From a checkpoint of a small transformer trained on Wikipedia.
Training: a variant of Adam for these matrices, 202M tokens, 12336 steps.
MLP neurons of a small language model. Each row is named by its layer, matrix (gate and up: input weights) and neuron, and shows model dimensions 0-255. Each number is 500 + 40 x the weight over its row's rms, rounded and kept within 0 to 999. Numbers have three digits each. A neuron's up and down rows have the sign that makes its largest values positive.
After each neuron's rows, "fires on" lists the tokens most often at its 100 highest values on Wikipedia text that the model never trained on.

L6.gate409:507467416509490497565519431519561459452533505526420526496602514452564409491534534512482502499623491437461537491484487497482504484537492463569516483540571459567486469474500393438507522493470513446512526471525497486494488447494468468493464482486486515510407459556516610463404476572491543536521473491553522470497448551519502576470481511509486471530528542573508405535463517477536465560568510472497451444525436512497476471460470560562431471497488518525515507520510457437531528526463534488544527451498504514462536500434543516525508494472537513462453487521453544496532435519494552605496525483502539523408531537456465503469549511456593492530501528505502511482505446518511519566536518519445574499544492470465549447516537510477432465531497537530452465562490479551543549494488516
L6.up409:495558398570475452550554478493554533472504511489379509486525448480515512561555507529537504581572460423542509495457477463464475523516491486496527459470504518534536459476559493483562524484536532421523513460443453504568526438520426391438481501607396534454504515488531520461514475487518537579543449469496495483493420493463524516536530445509506480545536480538576513418475523477490430513507485557466495453461457490468463519484458458485424511531444573567485530465528488477529479470517533496560507493504515462541506388465478509440451463450568437463477515532446553482475534511492523577514517490460496506444553508448483494554509518501544513541472494557572488471523497506454530512462523516479541507540448519442570493435467501486515484514557501458514437536484475556515494519463511
fires on: "3", "0", "5", "na", "7"

L6.gate645:469534534518511493502487508551478443445514443502480502552568532500502483534550542489492466450505512452450485563529486453532524530517466438543500540523517486479560425542499534461516533461608552569485465549538504475459533476553487494493511518512492531446470527488550562477444532482473518505498546535408515520474499500476543589523477451463515553508494493518516586456517443513399522509492486450478511519508447493563455562435511489496483478542512526572489526518487509503491475487488535490494486461551488488549549464432474418459485458518511502487526601524534566514415499466478460467497520461487459512589456492546472538551474512437413577415451571484471556494506469509404400540487461446504521468529484430477484466558516510564448535500450589478518530462521553492489528608459495
L6.up645:504559556529473473446449430495582483447445509534489565534488470427551438551536492509517525484512453518491499497522525487523482557577530477500579514553528491501429513502482516450511447439503467492455425484539588535446493501475487519523413462473548436419523534507547506474498500508498487511460490541500589484503473421455475513439478521521520495466533475463490532541580491561481458603490462508478469509497535477445522495486553523494541452481434445497436493527469538532596515525554551490558430514494583540450502535530525541503572491532504561498562519451436612494573475564494531484542520512492524483445490514505444474590499552447482497543594521478476565525467512536509543467498436512558474444467464450525512503531509424483534458512493482529515516505486529530531467493562439
fires on: "s", "st", "om", "r", "ist", "ap"

L6.gate270:488466492484463543502559505512567424465549462484475479531517589546540516485449551521507451502534509487437467486597593488554526537454509537539527501473404449532469468478500430422443504484493476472414503518431485499451484466507455514479496474423602526508491468555450505478474484468483470471461483473537503466501482491542511501494413473496508489462521466502447407495462517526483507574494539542473490520483459530535448478530497577544456508466461565523465446468473437491546537513459479508505491532504491528481502455546435445533460558568502670523439573456482484546497508493522470527476582519492497504498501475534505545515457508558567521496491591492527508461447446509535531595506450524434551519510500427471455492564510483574468504524490513462508515446438497477460487534520511
L6.up270:550465485591513488482508474524526464482526509419488583478470529503610543550489516529489487519459508494478452490524551490517534545504527551564515398465461474432498508528487503462474478481440532506485547532480498547478493514487496504537490552505587526506511479557515435437525500447565499485508471513532461511527405527454405514498483509494512491473542569516535434435517465504538538568553535565500504556460412504533419580521527504462452576554494545522511494517554510489533444482563438530497473479606535573511453463545443526482524474533525588546486511514474543534456459485465542549498499565529540535516506457461521534522527514494533509543459530510510471497466490517573488586469466577434483525526445490454538514496466429497536540499493611440519461525431512479478437494529459
fires on: " ", "1", "2", "3", "4", "7"

L6.gate109:442480513474511573535547562475533486481539434550504510503572523505482479503562533476430498480545456479503546523504530450521505493500457495539497506504416523454515484552487560565546523527489526501433521498546531407536495504515491526456459522483510491502483474481545509541465487492434424574562497467451522503440493446496462495507444497518447556484519554478519522524493482566469548540407522534547528553561472510489499494491513493501404481499531494450525451504542561421508566540496469470496585515510496542447504566414407434529458441488480537481434485500480429515507495434527547465504489428501516492525506523489514601459524513449443492437531515402470474454513468513502402535487445569492536471542560423480443433534524435567461465489426501468514494461580520477512496537470507
L6.up109:478443450562490568486484497454535542546452366524583449474505562456550482474503504372428555448489438453487429511480493479475450477472512511436446455445499500466554524534495556467443501545476491504509554505535531438570470501514564524426560468535462496395530481507563492539534513449438493509507523500450503507525551478546460498533496483485466543529555536516483573487527446535484486526570493474499490425498439484484532522581556462421438540549547542494475431491525490502449493479540461448466499496548467474499468531449475484469439438511483509508501513519567510490570507505514502499497502431419511497506478519451478537496531496520466496453490478476462447521520556537452473513495445561526501518544483543465493492589515495478431500521504492450575544546492468478568495482399497
fires on: "\""

L6.gate678:551523527481522462471512510546540501498498493527485466510493545480512433509468511495497477444489491502502539593490532552538484527465550496468549568513472507534502462580442486524550475522495441432469479555464487471492597479519511483433495488513536471541549512571506524530505553468516463488485479496599505463446548500531526529501491511562559462458469445519541551470425468605477461465542570554525518519521569500465474521449495520504485465452466409446503407540522477465597496507491460489539502439403514608497461467557508489501595454378474448532487522501476512562525525463474566448515478468488478544528502470545429500512454571434481497534491493549511433491511566516452545522561475492521560536472539513442414535478461491534512500522512511533513504481476581494499430501484559
L6.up678:437555477530467470579612468519433566465543459491550535453528459461432497491526540482520424457520461467458469450454492516471463477446487500508487507530478524534447489638481528478537504506475577478490515477467505512507514515551498509452472587510520477444559546462518547441504517536442499467532435532479514514487571492496523469569519514493414522472550464453507434411546557521522519437461502571497547604491529534513435444514503467500546511487510532560532486513571506552555429452523477490493484463535536530547507530495489489503576496492504540455501532520481513448526531516535495516502483496452496479570522410468511474464569524546536423491467470471491486516506490530607456527494578481538530422534489451460478501458512596484461461476475485510492498444563531416476463480520517
fires on: "im", "e", "on"

L2.gate292:485483498446523524484469434498500547463434478475476494443524505475493491493471539567476501483478516413597545434462462532492506467504480501478498503516530456528522534517497478488505503545545485491513521421469471470516533554553508471470454455492518480512477500527479545538457533524463548470560557462550502547551467532540489582441443589527515491427460523503490570545489442465473458560513510484429437509500473529471470507454562508501528556490535530558493551502523510528520546548518537524549501498464502547463481469602598445546478499534592428564400509485542447482484557518459488570570515440511481480437454559584449531501496466481481462483462476514430453470474511544466492513539461483463561461483551505484508484513461479509483431523539494390389530502592516500415514513518464
L2.up292:531525448505523460442501447422546542579503513580474557432469453471533497461510447544420517406462534501522539472560482527544542497478496522462493544463502467532580540500482440490453520519471505491529467478521509571442468537565532507465500536396474493439494432502488494495485478414511495522483531483508569481490499466429503468537462512476512427520479551550502480421469539438498551521543517550418535471477492513493484539522473490515390430506511457494522367559518463502488526507448537436531549544515526513467498502550472544488448534483527462502523501518518509415534491501480478506563505482511526582507520574503457519489465445466508512471497466496487565417534514496511488568519550467460565517594540517512549508450473429529482465429457523484471416489521526498488483487520599
fires on: "ion", "tion", " City", "ions", "tor", " top"

L2.gate660:508485443531509561477490458543521516474453521604482483459477570514463520483516541496459480455545504461475510460469497505532507520569406525492547486562487401423492475560488473510491516466594520502435537503482523479503466535523553575511508499520522524416514472520476508490524496541566491499465463567503537499470456544548434480480427483432506491503492569473496530538510434540569430466485545458573479490502509573451497466465501511461506569484458543509473546497554512462474513511504475461507482456617480527536498563533521515502532411574434508488485504488522489514468538519483452480450495558453492434491510486541428538528437555453424440524502489513535488534508512542460511494503536516420537517505524521518572474550544529396491481508444460460569432559495576591442442519471479
L2.up660:526453529518514459498487506554561461427490481493433471512503546532492491494480564473465526486516511466467532432516505531506450544516446423480585499512451532537567452498561467457521482481469509469389490514431484509394511492531482565491456436464493460502514525494389440425462583424518486509506561509505557529474537494511451512432514544561476472501508495526487481536459449452526469464506462515518475480483529408507471462458545558472465577522468565549469502472487516511474550470482427537489461555515461450468487499503536548498421548533514496473443490472545576471567447475515444540524501497495504520475532458556501497515495528468421516510494596532509524481606469465542524491472487491494496504513453505482554449557500439473488559444488470509512402486441489451414432449442474
fires on: "s", "ir", ":"

L6.gate458:525632513492461580557472487502516462454508461530483526528517550467504482455442449459523512553584528451467541438486505484478554475497454548543495575423488554512499509560508464495477505477488519420468381455524532477459529493524422492541479502470508535492539449476521464541437481536482486491408578544514547478494466483576570568476445503472444501529487467421505458457515554489469512516493507512549496489461495475521419513539532525567526450470502532540513493494419517484590503492510493491439512511485504536547577578507484513515543558517601526499522525470441427461451480473531515572473531499537468498507496494509449506480533507447564490509538488464519532536473447502491544556549564539448529465498513458483445446548456483523451466520430468509457557428489455483541432557477536
L6.up458:506569532566436516492458505507495488510478502503499524425466503554574550548527502433496541491467529415484499496431514503499546542544455513505480494518548488527462484530457541493509498469515581482514443491487489482562511583539454510496530456540497481492573507441541430552520483535510493481447510523493458505544514502482483547429490505525511448577487423532516527516505496418439499493517479541626472464430536493549460544531444476543488513483500449464522486470481520536545459449568487434498464542477480491536506509454507553425497499498616498495543433539437509506403446493516533566486499553510411526494495549462514539512538535455549516540472427569594512510528427496545465503490488489495475527551480492377435472527470484443532472472477553486497421508478511429509457555567479
fires on: "g", "m", "b", "bu", "im"

L2.gate184:475441526529568556557517549465544500525549487450406478536528472470457512529505518466556505554554447498563482469559508487479472521422519479504505448495576542534435562537495466523478563491540514551511479475430524487480512509505505535555535497519593459412504570483464464533424486471436488489454555494452479479541534458446459402483481409542443486522472554490525534553460597453474472504493465482473553496568454492543546522483473504516443545476555460498494567535509420553493595488474461515518519520501538505425528509548470477582480538512516498553499498431529417461525511452549474591493496527479523484575463473482443441439452546497535505554527531478491432481493512481508521471475540523472503472545524489532459572504419557510541467489532503469500521490491482540506509490418539
L2.up184:503549488500540513525506489516537563507492471536518484592480550546488489473570498490517484572471478501473459584451430428509587584555503479454466525430523510511494482527511521448567448369525455517497523519517469522577523491541483536563526547451560551554545467483488506493487500505545504475576447471525490497523488493484491465533518568463465539537547481489465471410468546457531516473487489493478559493502570497568454427540505539530482495523510527543426522424499502506486479497566528496456543473496576526474489493481480495483466579385460514432481433517528514468504494536473501473428505535517495590430496418491485534419534501511403505574520471525480502489461485376499549520504491488519519550539467494557453471515544485455453534542488525546489532494498455535511439525500434
fires on: " de"

L2.gate85:472493481500511568497499441471502524460564468471451440515505560467485437471488411502518460489519458520498521403517503473471515465467482445551538547488468449489469548457545477501492572486467473557430487475451458475499577477478484441515504578509523536497497494535513504501457630436540523478486478499477450515545493480548553523501489485610472527518511533522509511497602513534415476589532497562438533483516505485511529526465415515527505480434508456584492552450476518437488537522533425480468542451463534514516499413463459482523455490464549458543541487467447558520484472428507487536547581519476471567529526544528477446511481566499498486526472462498445520476515571571555434522548465521557481467554512511534547531530473537537465482479491490509412504586472540440502487495576531
L2.up85:493538487521501509503553425450467483586514458459455556492491533538415533505506526530473503535542532533508484557502558397538519486461427522490431388562480438517547522485535490498584527471476531429468486472475536457470552589548468498585492506535491493482500489425544480549506468511526594490442512578519487538486412478545461467492504457528436464570566515526504542440543459415575530542514536449454461458503389500494533503513485510511494477518563500509549507543520507528596442517451520527515562486434470499472497533526475472487580487491474456547472512536491535489493475444553520482439518534502619422439520540474573525473518510511487455541493498436530505524488500500462483470463450524500515522523531504560484474501518535543552482509464498467480444494494460494519509539514570
fires on: ":", " by", " for", " including", " Synonyms", " to"

L6.gate274:559533486504484513549436559504529450520511554486447518513527471549550474543499482504530510601458541524469470471517543515477543436505393446503441509530499513507562538441477426527427531464507529468415458463499552491496485569431507489524493431426532464492496557530521450548440520517474476404474558507479484563524447485465499517476510479468514471497512536433485532476515486439489529437457490458469450518465433470502513489568449552504516526497495406535503512441508609449502525474491535456449594472493467559571536563504497493557448531515508510538461458439496516511491533469540468552505548524554532509518521545554521504497402507519527485538439584528476500540429459459558479547517514488429435518471495521500511473544589478551508559530541518451484507565442523520526496482482554
L6.up274:427558485501479535511425533544479494527459474516554483558529563537447482543481472508434470527546485509566492504506549470461537435538517543496429562527582459468551421465481530460553544493514606477453504436458471491443538498488505481446523516474467502573522468464479536539488514454559535510565493511424444528502455452488462585531485463471511449483411430472469492486507468525556530455473411452564490443496478526524464502517425483506557497495471492504535468459461516458521544479474449507436522484533521488485556555440505523479435455463523525432543488537510492487472506492499494494593544504514488476411481426542506462487463454523492530443531451445477475563469512473477523479483491506500537517514515527547460481560482540434399501500440501430479508480527446481429456571418434
fires on: "P", "g", "sp", "p", "f", " p"

L6.gate606:460539494467562492558471515536518476542512540587452501474601516535520476546522543488459550501463548433459482474459527554428545505447477552513433531478453508524533531465453473525435530590562514463463498487521557398518435460515503494495524503538506515463519559504534400464441596528476469508481467489463588619465529454513460424449488572493500502517556535457489488498510476475506526522491440531529498489490483541497577509484496476482497488457403451479551419526520488456535468513465523404456527468460509459536580559531421492502489512507501503462501542494478463504500484446492507544539571489470458495581551509479517482434454418488452523459549518430496414461499490462446507530518472496456504486520544491448445512523535452550475494482481441482480562530537519493498527527502550
L6.up606:446465468472404522454514435491483468535568422496528453463457518443443453543509505461444487492495482406468522573489467459509451573488506475488514484400522496496486520568483548470458470520502504528549486454507541506503477445539534573470508505489477516490536572443466540574507461511495572484529531467392525529453554581557566496499440520522451554496480486502438440487548554521481475498473513537467468552513478452505438514479513524494518531493515523484473483450501443525510497491495539525410407528501470449518513480494494461552399459569563569528467517459517484450484481508591540456470458533434518484487484510527460429438504591529565522491498422528502459459491510573554542483507476537540489526529525476438493464504461531478464549476451459473529489514480493437532565455443553
fires on: "\""

L6.gate206:496496487461505485605476578517506477417519541543464441527515579467460443510484516488517503504480484492474546513549468454524473476493494440487542462449409441536476450522515507462503499537529550468519506532528556537438482573497482474523500507551482577464467547491477512569471510508554564557419527501511519558500467504480493439485482418498503554476552539527492538506529422464556504569513479553598490490596470472493550491424554633432500504536453501468523561558512508536520505482481532427511548446517514592502517459492400493533502541485429540518430537512508530540488571506527502460522543546497540437474533505460471565567434465540530541405562478546488505458487512465469418488459456485534486477527544463451469516517531509484498460525547495533494516527512538486508529494525517
L6.up206:547542575475497408470430472508511481522480511568463437512495540496506503538528541471543556464530455567507455521461533481570442515550468506478464475488567478453412479549496475488550501442510507460475490511561487504446460536560465444496461416573420489490557574480503455490506564544482503473477523565524492486458527457484510534535413552512533521519514500458568595441546516520441520525452521426451571498513533478551517484492551477524479486482513592566476452570463478550542498490467563443531486437475489483543448519561478472487594443527479493500476494557542542529507455508502537519538478562479504457527448606539510486495481607477515452498561525476479445499506523498582441535486482439469491489518492443488478503481412503523463460478502533497558540508490503483502491578482508
fires on: "s"

L2.gate428:526540477504535503521506480541583500489490438464526480486467500467453478438454492489414413475508437570463524554542497514494498530491518432531494437492522526465467516481546490481504464523542502561550459454388534504587490496473479514511453536503493548501468530465459568506476431484552482477511520515504481477545506488497574530456605509561624462471448445541531519585487527498523524432532523487447452508475491471509505496459511531484518509433467447491516480534530578452541460550465543484570463496464519519529486480502528511479575464488499483545602541510394499514489558530518481518533551456535459400448483488514450447502507553514475548477524536383528491477444484431542536449465462477548540512424490557474449496511537402495490519544524452485458521523478508497546499464513448
L2.up428:569534449505502538512523521496530489544508584515451510516500471486479502506505504478505546531541512550566484497507455525593560462426504502562516472576514500527530503560491519590500466528438544501483552546492544507522499584496475446489519527564443433423496550519480488490553523544484531447492529459451520480461507548434542510512539466483492488489394495514502541502547490498527462461549490437495532486457405572500471447471441462492496449527434515462513555557558443548498457552491540471503457442543551502556519487448479560479498494454474493501489493483457504471559551551513482467501547491580575482432543541520586497423604490496601540513439518503490502502470500521503447538465517507478526545532519431493453531387461522498534544434487514468410538461532535459510448475525533
fires on: "y", "cy", "us", "ion", "in"

L2.gate391:545441507559463552559530447526491481473497498544525516469536430477420507517455524510521509474481538501576502516510551471491491573486490462489472557507533502519536516513544617436503518496477428449468456510520582455513492526489496508524511462543548441502541559529476479507474495487463501475546451447548525471475521478441452536519429528561463434506393506537471567527471483426530426442468545467512548548519491531493473554513528509478497463488505537487503493451518486518475452539491531575535526527493479424444509448487456451480521543484496542460499537442544502508440468544477490419423396439464484516521490501526538552479481519466495431525465465522499388484645500550472526420473526601481603497477458443493517527487457458508499524482529503485556448476492534529481501513515543
L2.up391:501584489467492562475391495515545491487502509548535470557542477544442486522489538481435450511501497532543488462576571489536495566485471449536501519533485457446488544530558543500470469490463449490553505532548530512522416397470500476512478517524542454432498526432483520511482464431481574450528472468530475465554493567461472615522517508512529427439522568542472486486424470525481456448504549539594479473552512509514426554432500454519568533502543510455523470478459503544495530560380485544493543515499521506452540513440502477521543507535497523501542544457526543512462478509509498424457422483500555561515527581466480547503453477478491499505490491509456540447484505470498513433547460503435515495538465464602534447466486516464462528526469525451453495546514469536508491511494591
fires on: " is", " of", "ation", "ing", " Vice"

L2.gate673:483450491499462576537522517501543490487557471527427559475561489570523500529527513451543511530520395457487533398553552481462457536488468497496503527478479563495503496460447481519566542474572505554448508513522456488516490467409390518499495501516544453439463543539508515512488505487451516505566496475572454617515499564505493543441505522492548523490457516506492555587485534563500414469529473500542634525480511503501470548531524498523470376480489491495502520551521475540494510514513525533444527542555420488447451508525542431527510505480447520412475471506506540450469448488498496508511470467549520549523550571511480505506464485478504534544456509533502422505578486538519547487528516541437418464532541530488508539433481495502491529501604475550473562471523509447521486493483527
L2.up673:484477424513479528501505524505537540516502498552447509556535504454501511505448478511518447517492494523497432434451547450467503553453427568565478510471476511487507541494460488464540504492547499548490506532440551398540504477496497510463469469529503521482468511501469497456523438504562444401463459456549429531492507519539501474557561427410518598494479492543480574447527523467492508484531454482478525482552455484606510530525478524465461551509482486489516491421471440561562501407485516537404563470490526448523539527530453500539523484538527472429493522454487540462499439532428484466400495495561483584545494489373541565553464447487508539480495518467525511453468499436562518513490591469561545496449466509498486537515492517480528492480556463465510509539464478542526511501531563
fires on: " is", "n", " of", "ner", " was"

L2.gate636:544608480464516531469500413547474492409536532512503488510514526501368523423531504524442523520544505421506524501501447502509529416516525485493481534547409489490451516562481459511500518462512514475485518483559395467493479508522467450493492452537546478457545484511498526552518517560479489519478503587474554586479483500560455607495461510505446505518520491561463528556480508464441504495484460504483490549490457518536454512492519496567508538534526416546473522475493491560544482492380536443536537476489525547486501557524532504524499513442504439510476524568529503483497579503504533559435495485538466451457576543457504583416483456449495493478502409479523425509509561497471429507470449508527480541468534525523468414491509429529455463461552498479479535507516566459468487524480497
L2.up636:584480544434472558437608523473460557462592496518469480607509533476490561586511466398513465467469476506471417518512507489578494468529479489554513500533528471519509525504479480518503517486550477482470504580507556460490510545589526519516499485549478486549511527602477504512544501511477461375533478497489489473562492528421474485538491408551486509536473511505489540550460488467579538510473514533538456458511463511512478428493400491517485545547549446467532489402525484481508469465456438495534597514466568468557482458544502524468468484509494483527511541385553458551474549521505531535514454429476523484489480513466544508479437469470473527515499547523569474530578526480516531441492502500494467535448507438530464504461493539461508486522531487499512538518483543474480535463443535
fires on: ":", " name", " code", " by", " FRA"

L2.gate558:429499434515541508535520481565511468489507503539509561536482562423447499530581512524519475496508555529451449456511506425468492510502448526498541495522552561468515442502498575501487527500459561518440532505494587440438420488501494472448466514503515420484478588527475529524473564509468558506490507485438585510545494404439475528436457462516407490479448532480583522462510497497507468508466440443517409498516470497545483523457502495488503521484476464429505465423483488485495546452482505496531540483457534440595488551531475422586557512468525500522471549530524430527517504469472514528517458522504499459510500525479534539442470480517507493507535492534484484554541536480528449567520396626539518532594476472532459487486481458511441561472520487484561558520473529482453522512499561
L2.up558:438539536507512543488546430520492592460488536555535548507508465494498495541439529470550503501506536466469458501486425462440559491554571483490480451473502519495468564512450500514477461508436477512470511498493469523618504521454555537504482444497452565462475492574516505471474497533539506421517473549478571524551548461524503474478473484547529458466491325536552601483532479525448525502510493515441521440466511496561541402584474503461456461450505539512497488469544586557511394493509435458520484440497572523535520521500523492432525467470509497512502538553495415479524519541558437476509498497554435508459492536471447566477456492477498475491462539551503573483421388490523482509523530468526500522478450513483492515502496528515454454517511488462509510499465461497468503460476543
fires on: ".", "g", ":", " →"

L6.gate466:488564506513539499460492553510457500434526519522523537541521495524535536507493523505522463544515507474453469547478434521434534543492499423455538448481500561497512529503546556487540570471411565463437473476518493508468553548516526527502486489558494543501518587537543474509427525492539516501408526470509562608513545446550532540507453508373509525511456574486517512410536472423422531460452438538496532518421451542486457509567500616539485497490500506515505572509464544476490507531543520453526544485501536440471521557514550423533451490524492499520450544509475450452500471495515500569495529529583454491511552533489535450507523517493492506494481506504449440491582449596571504561520469499501478484528469444496462529523475530572452461507459527535438510453558518479503457491544531
L6.up466:467526479511489474470457440513541461470494541529500466544477510443479458514413544457498523507550438490532493566542492634459459535506516480443531503514461533445486501459539556510516496508489512474514500502482518481533538523496488484427460487508622469483529507472531549505493571429543462561518535488419483435543532608425475494465458520444462457512464435458452457516478511470438493543554460518495525523541629525457517526504514471481499511464504434562496447402499480492492527518474548502500549507477525477500510542462560489524501547499552473432497533510491562574497453516446500559532526524528516549530489471510562588484526448463476536487470523509436532403514446388493515397542524494527429474513496495515540420497477467493472587528520514482502505533528512484565503489454474
fires on: "h", "r", "'", "m", "g", "p"

L6.gate484:574502444444510553507528526520490468499504563536463490510479583541476542490476509487535514540506481501482507495518510469411508471549584471438536570520504526572411459433516501505512508502477482507574451509536445490496520501480529516483503504496493559562482584533505452549522517565529527428517554531510575562460427519523486513546438525454563564522417434523506527516578532495476464521477498565526459539524545519582507511487475540539525503442480384522533485488398533510481553509423501482477516570518476557527518478497497547509479510475532450528554448518461441516555505415489447504506487542549501518500527541495496505451433523586565605552473530469535523429567456496545494526454469477493510450504516521486484531488445407508537512457461481527428486505506506553586483501530491
L6.up484:464527505454510521558618523397482429518512544499542481519511561489552487503473479470542440478482505547511550455556471509513467563532480520494489529500432473438416529468503440528404521573583441453508483548538565521464428485476535520571470517440473408458509530467477535499514409566562553533548533492468458489514546506491506455512494543499484535470486483517505472529442502506458459523520545451448410577528541496491545571450535437501545547509500449488486482520465509488520481529573466455514472441606479485526493500480483551543528527511496498444546462469530457508431499478424448505429493497458499535517503482548501457558488500495452522484462449470544527456517520522496543465506571473528494469468529531528484501497490480435513449541503568420527525479470508557526489472459383
fires on: ",", "–", "/", " |", " /", " ×"

L6.gate359:525561509511537552499466466570492402397491455454457444528538547498450562446457454502596496564481531487474465535559526464479530508492513463494514510423466489519490528465483495533520541456609477463480432543497465470537492447526528497448456458555522471472540562437474535519462500558561387471516473519489501439471470478485457452467435405530453515493500465466465502533413544439565529502500465481483485533491487454479455453434492507522498508491538523509493504427534478533559502510477510532458507545511512583407473471548437459492492452429514480423486471455512500518432481467482500595504486574512488474517464457520468502421458489505462475562476499485615492469466510442502507515518531482533503528595485562515432499502486403534496503522534518468497480503534467517513516519517468
L6.up359:447546541445512582493500512501488464457510359528470405518531482487407498485484496498496452532551467435523500555492536457497567449494465456497492533478513505548454551461515533488530564439628549518532439471488540527456442462460482465548522466485518487529481542485465527530492444579508431537491423517460534517454484480481439464533455465456478486512531475504478527556433548540532564528491489480533552513526474538482459485441519549461500476462544504527522472492522434475560527520491494551470527459508541536414515494510436442518467516451472521496440547447496556520461513445536560462434542518457562434455545431585427499439488514435422519537504468487535433498449497487465459514525479522523556540563528546509490520459491502500497442457494456487568487494508528462504536473570501
fires on: " de", " De"

L2.gate555:509456483494496517442538521493512443490547492549462508585506519512481504491479465486427534496533496460508445493538540546447533497467510465471558517549509536432546484512508515477421582478543538497519545516519507486402504437595510530477439423417502478538474526530517463504491547567474504569543546502485515456505525551523503425518430511517517545511512447542555485534524521496465414481531512469519532491443515511478430428524525465549547533455481460511498490475491465539513498572454495504502565406551521511450501521482480562537474514561527444469485586460473535454538448408504523475357445463465496481479569589488463497465482550431497512540474446554512524510539469536433451541484541506492505486531502507590482524468535450561486493493531554473516546433472584540493492528488561
L2.up555:553451444541487521537591463481525536428466551516458443509538474464515522505501472544483497562499543493471481501483533524520540433393462500489500491580466592483551545585477505535528580520482537517459533507460541459517443556547446557521450345515452414512467478544470515537453590535551452509520516487474490480494486532507499451437480520510450422527415538457552597559489478509520557441488522456534520505427459525509467486508496483527470448502526545502517498496519542441580467561473477464470561467531516509530527475530444520515510503474573474556401514462564544465500506473494443517447500475488533479450517495532519539479575535489530472497465485529516505523488522542525486468410524503519449513504498550579512478546478473516452526530495495482541433496530558559498466535526518
fires on: ":", " from", " –", " office", "born"

L2.gate545:491525510506539522551463515511488425555464485517521466446502552527522477571544499489443526518430549451553582526482519471488507566545431497532444451561521531521542506542464570471512524465501488456524566487480511491535527496568546529476542530507518536415489499575444443485482533505450501468463511513457502492467551446585501553435499448492480503510565468541508513479531551455435495472524487584541576537500467428446491504501510566440494533520567555431543475491609405528523485471534553517481525496507515513486537532550466469525465507492455559494457469443486394485512503501524522528508470499542556488532535516436470520466510550448498528487523489550493503438469409474517501529499381509497514495430588493462464586549478464567480474542487433444504520543502534451549484526458472
L2.up545:519496489541516566544515502504464451526442492514485500418514518529536458579499438435487575508447502459502584523466556543512514563496493493463499534539517475590540507510522519547544491503489495405466563541466557434496548514518549514500586520481535532454500540491485450500511580555504487493447500456475479447417488491542458490543496394538546568531549431562473525459505475516481489556475495473473556527480479453485556546475490526476375524500540534404537478477558430465543444492470517493492450443557503458533491540494426483446471461569441553543462457534456450559485425495556456496498489438506572493541487511462486481487506495444428506449501517555489431395488445510490535455481486521472530475509540472474480492518531472519498530467480474461500503490543519418514532488446501
fires on: "\""

L2.gate89:498508507460514517464464394522504444499484470508476426454521556536506493408511453524472549484582511473447507454498499502493561408524497496549498547494460460508408466525498538487444537548459550536509452442461448458513502498467470515486476418469459501553532428500454531509496493490495454497504487587492507527536530530589539485488521523521415484543528490493536507527584465515427556544545563515455447494435463552541561518454493483473572551427501510577501573517499542513463541491481470494552489502521442499457467531488559486514490469451480406510529544526461534434544500480490446523473489460424399529499530520560501536506455587490473451522515439498527514511491516469491469514499529550554482417570509528499470526541488572594506455476538520442432514553516470550510458466541521
L2.up89:514565488456520518510477491513441494520544478492458513448497496477438502395488416501509475536490489474431538474481526508493572541516474529529497473502501477508443503530482486473525520562489505455543484457491569442494446540437496489569516538547567580511527518534512474531539540523552522522479521539496452506523476552539568482534527483592492587496488524569511482471502492553519469446476524429440448489498441493513417462418405555526557477417485490516502568506505527459489455560463464531444549431422484483532493388424497530527504516522529486463536472557494545525493542480468480455507519501526472517453498560487522487431497525480456481489443473431458451514402480440465512460503540598483496475494494479525510494529571569501534507466565470487469580578430519519413492520465534
fires on: " including", " in", " by", " include", " code", "s"

L2.gate426:484479446472542522442519490506479524504542475469470496471528513473507488495527467532471551499539566489421548519525497572471498510517461496471498555600513476515518539561489492479456517558459576473551456464542466419514497520505553510464586424520552504534521477509482532547507495550541522458477482530517526483498503492526468480470421550473497481498446511559499520509457513464446464493469615500507457539500477538521420515481508540443526534465496444482580527554505460521389507534473545529556513418429465542487474463563526500560470483446488451554484593459425433487472538499447506542466505433455460467501539552511485537470496594460441462548460440490528511486528571525463481496566456566464515492534535503524427428541521434552509500535498517451405507565454550537461500490530562
L2.up426:500552520491489520493527439529528524549416574451451502478515519525507441433536517452489478535486502490423472515532494573469474482536582536449549441564511496463570531571441573567544482530452604405502517502452461463502550543519468456478498468492522448508499501501512522501493542526493417485478504524476570469491526484530488486485507509529521490527506429627466526436476502502481561566489502461513543499476495514523521469497527466490479477490413495531551535573566524530485462545505501584541481467490455537447514540499494537455472504540468470468530526518515446478535557517503484437464498567497458540589585500468388463517521518522442529541511551458440541523540503511492495473507545482410539539470520476509499479533511492418495493485446536551553526387522446442451446502499464
fires on: "on", ":", "ion"